python train.py --d_model=384 --n_kv_head=12 --vocab_size=3549 --init_std_down=0.0 --dataset="wikipedia_en"
MLP neurons of a small language model. Each row is named by its layer, matrix (up: input weights) and neuron, and shows model dimensions 256-383. Each number is 128 + 32 x the weight over its row's rms, rounded and kept within 0 to 255.
A block is one neuron, or neurons of one layer that tend to fire together. Before each block is what it responds to, as a language model described it from the Wikipedia text at the highest values.

Auxiliaries and clause connectives. Auxiliary or modal verbs and clause-linking words right after a subject or comma, mid-sentence, such as had, would, but, and, still.
L16.up20 [ 95  61 102 128 187 131 126 123 104  73 124 110  95 169 149 113 109 154 112 134 126 125 127 113 186 124  95 152 153 145  92  95  92 161 171 121 136 114 124 169 126 167 120 155  81 170 139 130  94 122 116  58 158 126 132 213 137 119  91  96 144  91 149 164  98 121 111 123 151  89 144  88 131 162  99 125 118 129 102  50 166 185 135 158  94 102 140 106 146 156 101 146 117 190 138 157 148 112 110 104  96 159 129 121 111 107 119 176 141 134 152 101 129 133  59 114 147  73 104 153 106 125 104  73 185 129 165 124]
L16.up103 [ 81  51 112  85 120 161 145 150 158 132  93 109 220 155 202  74 119 112 139 117  80 144  80 179 106 134 139 134 162 124 142 119 163 135 119 113 126 139 210 114 114  95  69 141 111 139  66 128  95 131 135 113 213  83 120 105 128 102 117 166 188  83 119  95 101 137 122 145 114  91 116  74 103 175  98 124 138 109 104 179  91 102 178 119 115  67  95 100  93 181  88 105 136  66 128 156 162  90  74 167 167 110 140  72 164 177 117 162 130 117 162 153 116 150 137 120 108 129 140  88 121 147  85 148 113 129 160 134]
L16.up179 [133 153 178 201 126 121 130 120 124 127 183 126 102 175 189 176 155 125 156 101 135 131 105 112  70 125 139 152  90 150 138 162 113 123 111 103  98 120 103 133 128 159  62 165 123  73 159 131 152 108 173 135 150 147 167 141 124 131 147 104 127 119 101 120 134 168 157  99  97 133 188 110  96 121 164 172  90 131  72  63 132 210 170 142  96 179 146 157 143 148  99 156 122 136  61 106 137 132 160  61 180  79 118 137  39 112  98 126 157 174 151 147 144 115  94 133 139 141  69 162 115 167 135 122 125 107 110 101]
L16.up247 [141 176 151 141 119 112 169 108  89  78 137 105 124 163 119 175 119 193 159 180 155 104 106 210 111  82 102  94 110 152 119 147 114 149 159 152 100 104  56 119  89  91 158 137 121 134 145 156 177 165  68 170 114 153 151 122  90 147 131 139 145 142 122 134  86 139 153 156  92 237 177 151 119 113 123  98 140 118 139 135 119 170 139  87 186 107 136 157 126 164  86 132 171 166 139 136 146 148 158  79 155 195 152 135  90 146 118 131 153  99 124 168 147 204 107  99 118  93 129 139 110 119 108  87 151 149 168 105]
L16.up248 [158 160 115 187 160 151 117  60 140  97 123 181 127 121  86 162 134 122 101 185 109 134 148 116  95 127 102 134  86 143 143 134 142 163  96 168 166 131 114  95 120 138  85 182  48 135 133 223  66 135 138 130 119 113 106 150 161  97  71  77 115 104 129  86 161 215 104 106 152 146 134 112  87  67 152 147 121  94 160 143 130 131  77 111 103 117 104 123 154 139 122 111 126  96 116 116 144  73 145 176 128  78  97  99 160 183 135 104 157 137  91  82 152 129 114 113  89 150 103 138  64 105 159 136 112 129 136 108]
L16.up268 [115  72 117 148 166 104 153 162 189 137 137 110 131 136  72 161 155  65 155 148 115 116 175  46 144 153 167 109 175  91 139 130  75 114 128 178  87  88  98 152 156 106 179 147  97 174 110 145  96 137 151 138 154 110 129 145  71 166 133  87 118 114 113 133  92 105 149 134 179 135  76 121 157 112  88 143 134  90 112 123 116 132 114 113 134 184 102 117 132 112  87  99 184 145 164 135 150  78 129 133 136  74  98  89 102  89 122 184  89 108 142 126 180  51 126 129 130 196 121 117 159  92 112 122 147 114 142 107]
L16.up418 [111 123 215  71 151 113  84 168 127 143 154 137 114 138  77 108 152 118 114  91  78 141 175 151 121  99 144 129 142 127 138 127 127 113 170 128 143 104 132 165 102 129 107 133 125 180 133 196 127 144  95 111 173  85 190 139 106 164 136 152  75  83  51 108 130 164 145 109 147 158 107  90  93 137 139 113  92  69 129 168  84 122  66 137  79 154 157  65 160 149  86 141 143 132 139 204 101 154 145  92 166 103 122 138 144 133 117 104 190 163 140 136  90 126 116  92 101  60 156  81  95  50 106 160 165 120 133  72]
L16.up449 [141  63 137 118 114 169 131 114 107 108 134 109 175 155 132 127 139 126 133 108 151 132 147 118 134 124 149 176 134  98 153  32 211 108 130 176 142  64 120  61  87 108 152 142 125 107 123 108 174 123 120 157 120 123  87  68  83 124 150 121 114 145 151 130 160 164 124 155  98 151 108 134  93 182 120 147 136  83 105 100 181 160 108 134 173  58 127 111 110 176 133 117 114 110 126 115 168 134 115 145 137  72 136 144 131 167 106 135 140 110 160 147 154 153  91  74 129 144 143 101  96 174 152 160 125 194 135 161]
L16.up484 [139 108  88 113 180 134 117 103 121  96  64 130 103 130 166 145 112 105 125 157  83 117 162 105  90 138 118 194 136 131 108 118 109 120 139 128 122 170  91 175  91 163 184 129 124 103  81 121  88 163  62 100 134 160 143 131 176  94 157 129 137 136 106 103 138 160 108 101 168 134  91 129 105 169 131 150 151 110 116 138 187 143 141 117 110 157 148 125 141 109 182 149 184  47  86 130  38 183 132 145 145 132 159 143  79 132 145 156 154 147 139 126 193  54 111 126 138  80  80  93 114 151  91 199 168 161 159  87]
L16.up736 [112  56  98 143 102 179 131 145  91 137  99 155 134 138 151 193 182 157  90 141 114 155 136  83  99 132 102 107  45 175 117  92 154  66 130 136 143  98 110 124 130  99 153 122 151 100  73 127 116  98 122 141 132  99  91 135 157 124 128 179 176 129 100 173  84 127 188 130  77 173 141 157 146 126 113 140 125 151 154 163 138 145  61  64 166 133 152 129 184 168 122 137 149  70 175 110 100 134  90 157 135 168 148 155 115 165  46 142 104 129 121 124 122 158 123 146 158 160 100 237 108  94 154 109 119 116 189 104]
L16.up786 [142  56 156  91 195  87 148 157  92 106  99 139 198 141 183 151 143 112  76 159 104 125 132 151 173 128 186 132 140 121 115  83 121 171 156 139 125 133 118 155 113 120 176 151 107 117  73 135 139 167 166 146 152 102 109 181 133 101 198 134 125  93 202 116 142 182  98 113 180 164 101 113  82 159  78 190 100 126 100 121 130 177 129 119 111 192 153  81 139 139 101  95 144  97 165 114 170 139  85 110 164 140 144  78  84 207 118  73 139 184  94 109 147 131 120 126 159  88  83 146 133 138 163 108 113 117 120 124]
L16.up897 [ 82  68 129 173 140 123 160 108  65 146 154 158 113 144 111 137  56 115 114 168 116 159 195 103 101 148 208 123 113  97 121 101 133 132 173 143 133  98 113 146  96 107 160 212 108  70 147  87  85 121 155 172 122 150 114 194 140  78 163 171 149 168  81 127 113 132 123 168 105 165 117  63 140 116  87 112  75 146 165  76  99 154 122 133 102 128 121 136  82 128 132 151  90 117 103 131  91 141 136 107 108 121 153 105 100 148 154  81  99 234 174 124 128 100 161 170 196 116 138 133 127 180  92 138  98 139 100  90]
L16.up1017 [148 150 115 117 128  61  76 189 144 131 150  88 153 171 136 141 152 168 146 152 128 159 148 157  90 155 107 170  99  99 218  86 100 112 116  81 130 109 141 166  60 141  79 179 103 136 137 105 149  74  99 110 154  80 128 150 137 153 140 104 185  70 147  84 106 174 147 131 114 128 165 110 106  95 169  69 119  89 159 167 164 130 120 125 195 147 140 120 179  92  96 157 100 135 119  76  97 140  94  92 149 140 138  83  34 132 127 101 109 163 109 121 134 117 156  98 120  84 122 175 102 174 121 183 131 180 160 159]
L16.up1102 [138 108 121  78 109  99 122 116 123 110 135 158  89 180  78 106 109 181 165  98 120 106  84  96 140 135 105 107 100 142  95  90 100 124 146 132 176 151 152 136 137 127 129 138 126 131 148 162 103 118  82 100 143  88  84 166 135 113 171  87 105 101 135 149  83 171 180 101 129 165 101 165 103  75 155 133 100 105 112 255 169 181 129 127 138 155 113 126  74 116 102 179 124  61 186 162 127 179  96 108 130  98 150 148  70  86 191 162  97 112 165 119 131  92 135 103  55 128 100  77  64 129 172 160 126 130 101 128]
L16.up1123 [168 123 147  96 145 144 178 149 106 119 131 156 148 165 127 128  92 120 119 175 119 128 111 135 110  83 148 162 154 162 137 109 165 161 131 190  61 111 166 136 136 125 120 130 153  92 150  74 145 169 120 134 167 110 145 101 122 153 107 176 143 132  76 144 111 189 141  76 140 171 146 123 146 107 160 105 141 113 124 132 126 128 127  82 155 155 124 112  99 155 117 107 180 141  67 135 120 146 161 120 137 128 143 123 109 151 111 154  94 161 147  90 137  94 151 123 161 102 127  98 109 107 122 174 167 157 188 107]
L16.up1248 [116 176 127 162 154 138 163 148 136 130 152 172 121 115 137 133 149 171  88 111  93 129 123 139 154 138 166 167 145 135  90 130 115 196 117 129 130 176 120 145  88 124 145 122 154 111 137 105 162 154 158 127 158 141 185 129 119 132  91  84 130  99  92 161  70 136 108 100 142 157  95  71 151 124  78  70 121 146 125 146 158 166 116 114 165 165 136 119 100  87  36 169 106 124 136 158 128 103 195 112 108 102 125 103  90 125  80 125 142 187 109 136  88  80 130 138 189 109  89 122 110 143  63 110  99 122 154 131]

Word-initial L/H fragments. Single-letter word-start pieces, mostly l/L and some H, split off from the rest of a word, as in l|ove, L|iterature, H|udson, l|ived.
L16.up85 [ 93  75 100 125  79  71 186 146 130 112 101  59 176  64 127  79 124 157 155 139 124  78 107 111 108  99 129 143 123 180 163 112 163 126 143  42 162  92 141 165 156 120 186 120 122 135 153 119 122 171 141 158  69 117 140 155  97 112 107 130 116  92 155 130 128 127 126  87 140 136  91 160 169 151 128  90 143 120 120 134 149 109 197  75 146 162 109 170  90 118 155 107 162 143 136 138  89 152  80 158 123 113 145 143  92 134 148 148 112 103 108 174  84 188 127 207 137 129 151  78 111 127 138 148 132 186  80 130]
L16.up168 [180 178 196  92 113 110 128  82 185 150 145 142 154 142 137 117  86 104 183 168 151 114  58 116 186 165 110 177 164 177 143 136 120 150 114 143 110 165 106 176  90 155 139 208 122 165 139  86 159 128 140 109 147  71 164  83 161 100 108 156 153 167 132 149 154 170 101 112 124 138 122 146  88 141 141  88 121  99 121 185  75 178 157  86 187 163 145 140 114 136 146  97 135 119 107 163 107  98 108  94 165 139 122 131 133 155 133 156  92 149  94 120 114 159  89 116 121  79 102 154 155 159 123 222 132 102 127 126]
L16.up325 [ 76 126  92 107 101  88  88  76 125 170 151  88 120 156 104 128 161 125 145 118 102 172  56 174 168 125 123 138 163 123 167  94  80 109 130 112 137 126  99 174 119 159 112 166 176  40 207 121  84 131   9 119 156  91 176 104  69  88 125 120 152 124 101 179 141 132 132 135 138 171 145 105 178 146 114 159 178  45 128  86 204 170 120  95 107  38 157 118 138  95 119  92  89 133 174 140 101 156 110 136 163 145  99 121 124 162 157 171  82 152 149 122 142 114 120 105  50 120 146  85 107 150 107 189 174  94  83  53]
L16.up413 [141 165 140 124 172 105 151 133 135 167 103 161 115 148 149 201 127 132  85 131 111 129 181 118 146 128 115 101 136 109 112 117 136 121  65 117 105 105  82 118 126 130 143 106 169  96  93 132  75  96 109  73 140 122 166 161 116 109 125 152 141 178 211 160 116 141 160 152 155 139 130 136 117 168 175 126 157  80 143 139  99 135 150 144 166 126  83 162 132 108 106 114 139 146 123 171 140  93 163 149 112 102 132 117 127 121 120 174 154  86 148 153 107 103  97 148  84 161 138 153 145 105 133  77 125 177 157 139]
L16.up417 [114 114 105 173 124 125  59 124 147 129 134  95 143  94 144 138 130 140 170 203 131 171  96  74  90 145 162 147 145 153 114 164  68  88 108 127  85  66 132 126 117 174 103 173 136 105 152 136 126  95 179 107 150 131 130 176 132 169 129 119 107 150 128 198 112 157 123 125 136  66 149 177 132 110 147 130  72 118 124  87 181 140 163 154 130 150 109 118  81 132  92 143 130 161 158 100 139 136 106 116 121 119 142 152 121 151 167 226 109 136 200 161 113 100 134 166  71 131 125 184 135 123 135  69  90 121 129 107]
L16.up623 [129 126 178 135 166 103 115 148 131 160 105  60 162 112 126 146 122 141 181 128 182 129 146 110 153 136  93  69  93 204 158 110 176 101  90  65 126 113 179 104 137 136 133 164 150 127 122  89  74 118  97  99 189 137 172  74 129 123 123 151 171 148 199 115 152 174 127 209  65 106 120 145 112 205 114 100 106 126 143 149 112 210  99 103 103 153  95 160 189 153 141 134 120 143 134  88 146 113 124  43 165 174 120 127 103 123 181 109 156 101 152 194 114 128 124 156 171  84 148 122 100 122 152 119 118 126  79 138]
L16.up664 [125 116 174 177  87  89 151  94  76 168  94 137 133  92 165 171 109 197 147 149 111 110 153 124 128 106 102 139 138 142  65 185 133 143 104  93 135  69 178 184 148 159 101 120 102 140 119 106 118 124 137 161 147 142  99 123  66 168 140  67 162 156 146 144  94 118 103 130 150 149 102 122 109 111 140 155 131 100 174 107  96 100 153 109  86  93 139 122 132 137 173 185 138 158 201 132 135 111 137 101 100  46 103 134 157 125 127 113 102 186 133 122 106 130 142 120 103 150 152 190  98 124 120 100  86 138 153 137]
L16.up737 [173 132  97  64 126 111 122 139  70 142 174 124 120 180 162 124 101 149 129 167 120 151 121 117 143  98 130  92 114 117 128  94 112  94  88 118 132  89  81  86 144 135 149 102  98 137  87 109  95 159 142 113 146 106 179 116 119 136 165 157  94 112 135 100 172 143 142 102  56  62 135  85 117 139 116 162 146  74 140 141  75 135 120 111  73 180  60 176 150 138 120 128 149 157 158 111 100 147 125 166 156 154 193 117 101 141 159 104 143 127 158 147 120 112 151 158 201 187  80  89 145 164 121 122  63 159 135 118]
L16.up878 [136 192 118 104 211 129 104 118 133 121 178 170 109 117 175 107 125 133 134  49 173 119 168  92 113 156 102 101  88 109  87 127 112  45 126 126 121 132 114 148 100 165 101 153 102  96 193  93  76  88 129 144 145 118  77 125 109 130 132 153 137 165 172 111 167 165 106 132 122 112 127 178  99 137 190  97  99 125 160 127  75 154 128 113 100 175 168 138 127  92 112 159 112 161 161 173 150 103  76 104 117  61  83 115 172 144 162 133 102 179 158 125 154 116  72  97 138  95 150 157  98 177 189 163  97 121 112 117]
L16.up905 [105 121 139 156 194 137 179  82 133  98  88 138 164 175 105 119 146 145 132  99 145 152  89 119 146 151 163  98 151 167 138 128 130 165  84  87 122 137 131 150 107  90 132 145 120 158 157  91 172 177 133 116 174  81 170  99 143  98  92 174 153  83 146 101  82 152  96 105 155 136 109  97 133  93 197 125 181 161 140 111 113  57 177 166 131  86 155 182 112  86 151 115 133  98 118 123 125 115  90 145 109  81 185 174  64 144 140 125 146  95 146 179  58 105  71 146  96 142 145  90 109 132 146 142 205  53  70 165]
L16.up1185 [107 174 161 143  84 132 141 129 131 102 149 159 104  87 108 157  87 111 129 168 118 142 115 140 143  93 140 141 156 108 132 177  96  97 140 126  76  63 108 251 146 140 115  62 214 100 103 123 110 169  66 139 166  90 189 129  71  79 139 169  91 116 130 118 133 139  85 132 171 115  88 132 153 104  95 115 101 161 115 134 192 162 166 148  82 139 130 164  99  96 131  89 161  84 108 115 139 137 108 122 188 141 123 136 123 172 109 194 121 105 146 125 118 140 155 108 141  87 132 134 109 127 131  97 125 143 105 147]
L16.up1194 [ 88 134 144 115 141 161 127  96 114  81  95 115 132 132 128 213 115 127 104 159 121  90 152 129  93 136 140 177 129 182  79  78 141 180 216 159 109 143 124 140  89 100 130 119  74  94 143 176 175 119 172 158  96 157 172  99 170 156 120 117 112  73 135  82  87 133 140 139 111 121 155 127 145 184 128 143  83 122  98  74 126 103 127  69 165 163 105 123 107 124 125 125 134 124 137 190 101 107 135  91 129 117 128  93 220 104 118 146 140 160 113 135  91 127 188 111 152 107 117 122 100 103 151  84 117 123 104 126]
L16.up1247 [189 239 122  95 162 131  91 102  85 162  89 147 123 167 154  48 119 155 107 129 136 127 137 151 142 110 204 134 125 108 128 175 128 119  91 136 139 115 145 133 170 185 143 151 111  45  54 114 172 124 134 133 152 172 139 116  70  28 127 106 161 166 140 152 145 155  89 152 163 135 123  81 165 211 111 173 187 143 136 171 138 149 173 143 147 148 112 106 159 140 155 182 154 109 116  89 186 132 129 142 113 118 156 146  94 190 151  53 101 173  95 144  90 160  82 135 140  90 134 152 104 117 149 180  87  45 169 124]
L16.up1279 [131  78 119  63 141 159 209  87 181 147 141  58 163  91  46 121 129 154 125 145 141  84  80  91 134 125 152 166 136 112 113  70 105 102 134 109  91 119 193  62  55 161  93 158 135 167 142 137 156 118 179 134 147 102  95  70 151 100 209 129 125 111 161 143 124 151  98 179 105  79 110 115 152 175 143 153 169  99 205 130 128 150  80 119 111 149 131 118 114 121 195 140 157 116 116 132 151 192  92 134 107 135  89 131 110 128  98 151 179 130 134 113 106 115 152 109 125  73 143 152 117  52 113 126 121 150 114 146]
L16.up1280 [ 90 114 114  28 131  79 102 153 118 133  99 132 169  88 124 166 103  65 108 157 105 159 172  82 142 148 197 146 109  85 107  97 120 118 109  92 141 161 136 173 116 137 180 105 130 123 118  72 119 145 112 120 181 109 178 158 118  60  69 114 148 138 186 117 161 120 114 154 112 118 191 151  95 114 136 111 125 136 143  90 162 126 142 120 137  92  62  78 145 142 142  96 162 105 147 176 100 135 105 167 187 158  89 125 181 158 107 100 143 135 158 121 157  70 155 122 115 112 181 163 136 133 187 187 128 127  96 131]
L16.up1341 [163  89 128 117  97 163 127 132 104 147  88 111 126 116  98 150  78 157 131 133  73 166 103 120 156  76 186 167 138 100 184 102 142 103 126  95  53 155 168 140 140 124 171 113 160 155 130  96 165 157 115 125 193 108 135 123 159 132 127 120 131 159 167 146 110 125 137 148 138 149 130 148 133  95 115 177 143  92 128 115 143 146 163 102  86 156 135 147 216 171 157 108 151 125 133 128 139 130 134 151 134  48  72 127 129 170 176 161 103 167 196 161 184 102 109  96 146 110 105 135 142 145 139 129 142  87 148 167]

Opening quotes, perfect auxiliaries. Opening quote marks that begin song titles in discography lists or glosses after "(", such as ("fog"; also had/has/have before past participles.
L7.up165 [ 70 111 118  69  91  81 138 140 140 119 170 111 141 119 154 125 104 149 136 123 148 178 107 119 114 136 139 140 141 181 108 132 122  68 117 157 128 171 124 162 132 100 133 113 158  52 127 149 138 173 147  93 115 180 135 103 102 155 100  24 122 123 155  90  79 107 171 132  80 224 173 145 129 152 129  16 106 167 146 161 113 131 141 151 108  75 177  63 127 129 108 119 118  76 132 113 110 131 144 136 101 128 100 134 177 136 146 100 189 134 145 150 120 139 166  95 107 171 175 110 155 192 119 155 121 147 121 196]
L7.up219 [ 98 122  67 148 154 125 151 103 171 120 159 162 129 150 129 130 175 144 149 197 153 155 102 124  71 150 120 161 143 174  95 193 142 110 117 172 158  89 159 125 148 173 104 128 162 100  62  64 101 150 155 141 175 196 152 131 148 175 123 103 159 118 129  99 131  76 164 136 150 195  74  93 129  88 136 150 112 103 132 200 163 132 141 100 143 175 183 112 103 123 131 140 154 112 176 144 141 142 161 103 115 161 100 129 161 147 113 114 124 116 137 128  92 172 145  90 146 109 180 172 119  76 120 129 140 146 153 171]
L7.up240 [105 126 105 127 155 175 102 140 153 160 145  92 130 173 136 137 111 142  95 170 156 107 106 175 128 160 136  95 119 129 119  94 105 149 132  87 127 137 115  95 126 144  77 136 124 113 171 120 148 130 144 163  99 133 184  94 157 214 120  77 163 128 154 181 108 171 121 143 109 134 119 151 117 161  92 167 148 120  89  98 151  79  92 103 126 110  87 122 142 203 184 207 116  91 123 124  75 100 113 179 106 140 125 112  78 117 135 159 136 156  73 138 140 146  69 141 173 140  83 144  66 136  97 203 130 166 109 130]
L7.up293 [124  46 129 119  96 200 102 117  97 139 135  82 149 158 122 128 125  87 165  94  98 156 123 151 108  80 125 122 155 140  80  85 120 149 169 156 176  31 149 180 128 136 114 131 108  73 123 125  73 198 100 166 123  93 182 119  81  91 113 135 127 143 111  92 112 133  86 186 145 118 114 125 102  78 170 168 175 119  82 118 117 161 104 147  99  35 130 111 172 159 168 136  94 108 103 140 174  77 154 168 131 146 110  65 108  74 104 168 133 111  88  56 113 245 119  85  98 169 157 152 143  99 167 130  78 156 149 130]

Word-piece completions and clause breaks. Two groups: the second piece of words split after one or two letters (m-ight, A-nd, h-ours, G-ets), and clause-joining punctuation or words like comma, semicolon, opening parenthesis, if, but.
L11.up905 [108  36 146 137  80 110 131 136 108 112 110 133 167  88 137 175 127 120 132 140 161  98 115 146 136 101 127 121 149 122  56 113 156 136 141 100 163  48 132 106 127  87 150 106 132 196 147 121 150 175 102 165 126 101 145 138 184 140 131 134 154 142  93 121 144 149 115 109 127 127 118 136 140  96 146 141  30 123 154 145  87 156 150  91 141 133  91 137 110 107  99 112 130 126 112  94  96 149 130 135 136  53 138  97 138 141  89 170 113 249 165 135 146  98 110  86 166 149 181 129  83  59 104 159 184 140 133 116]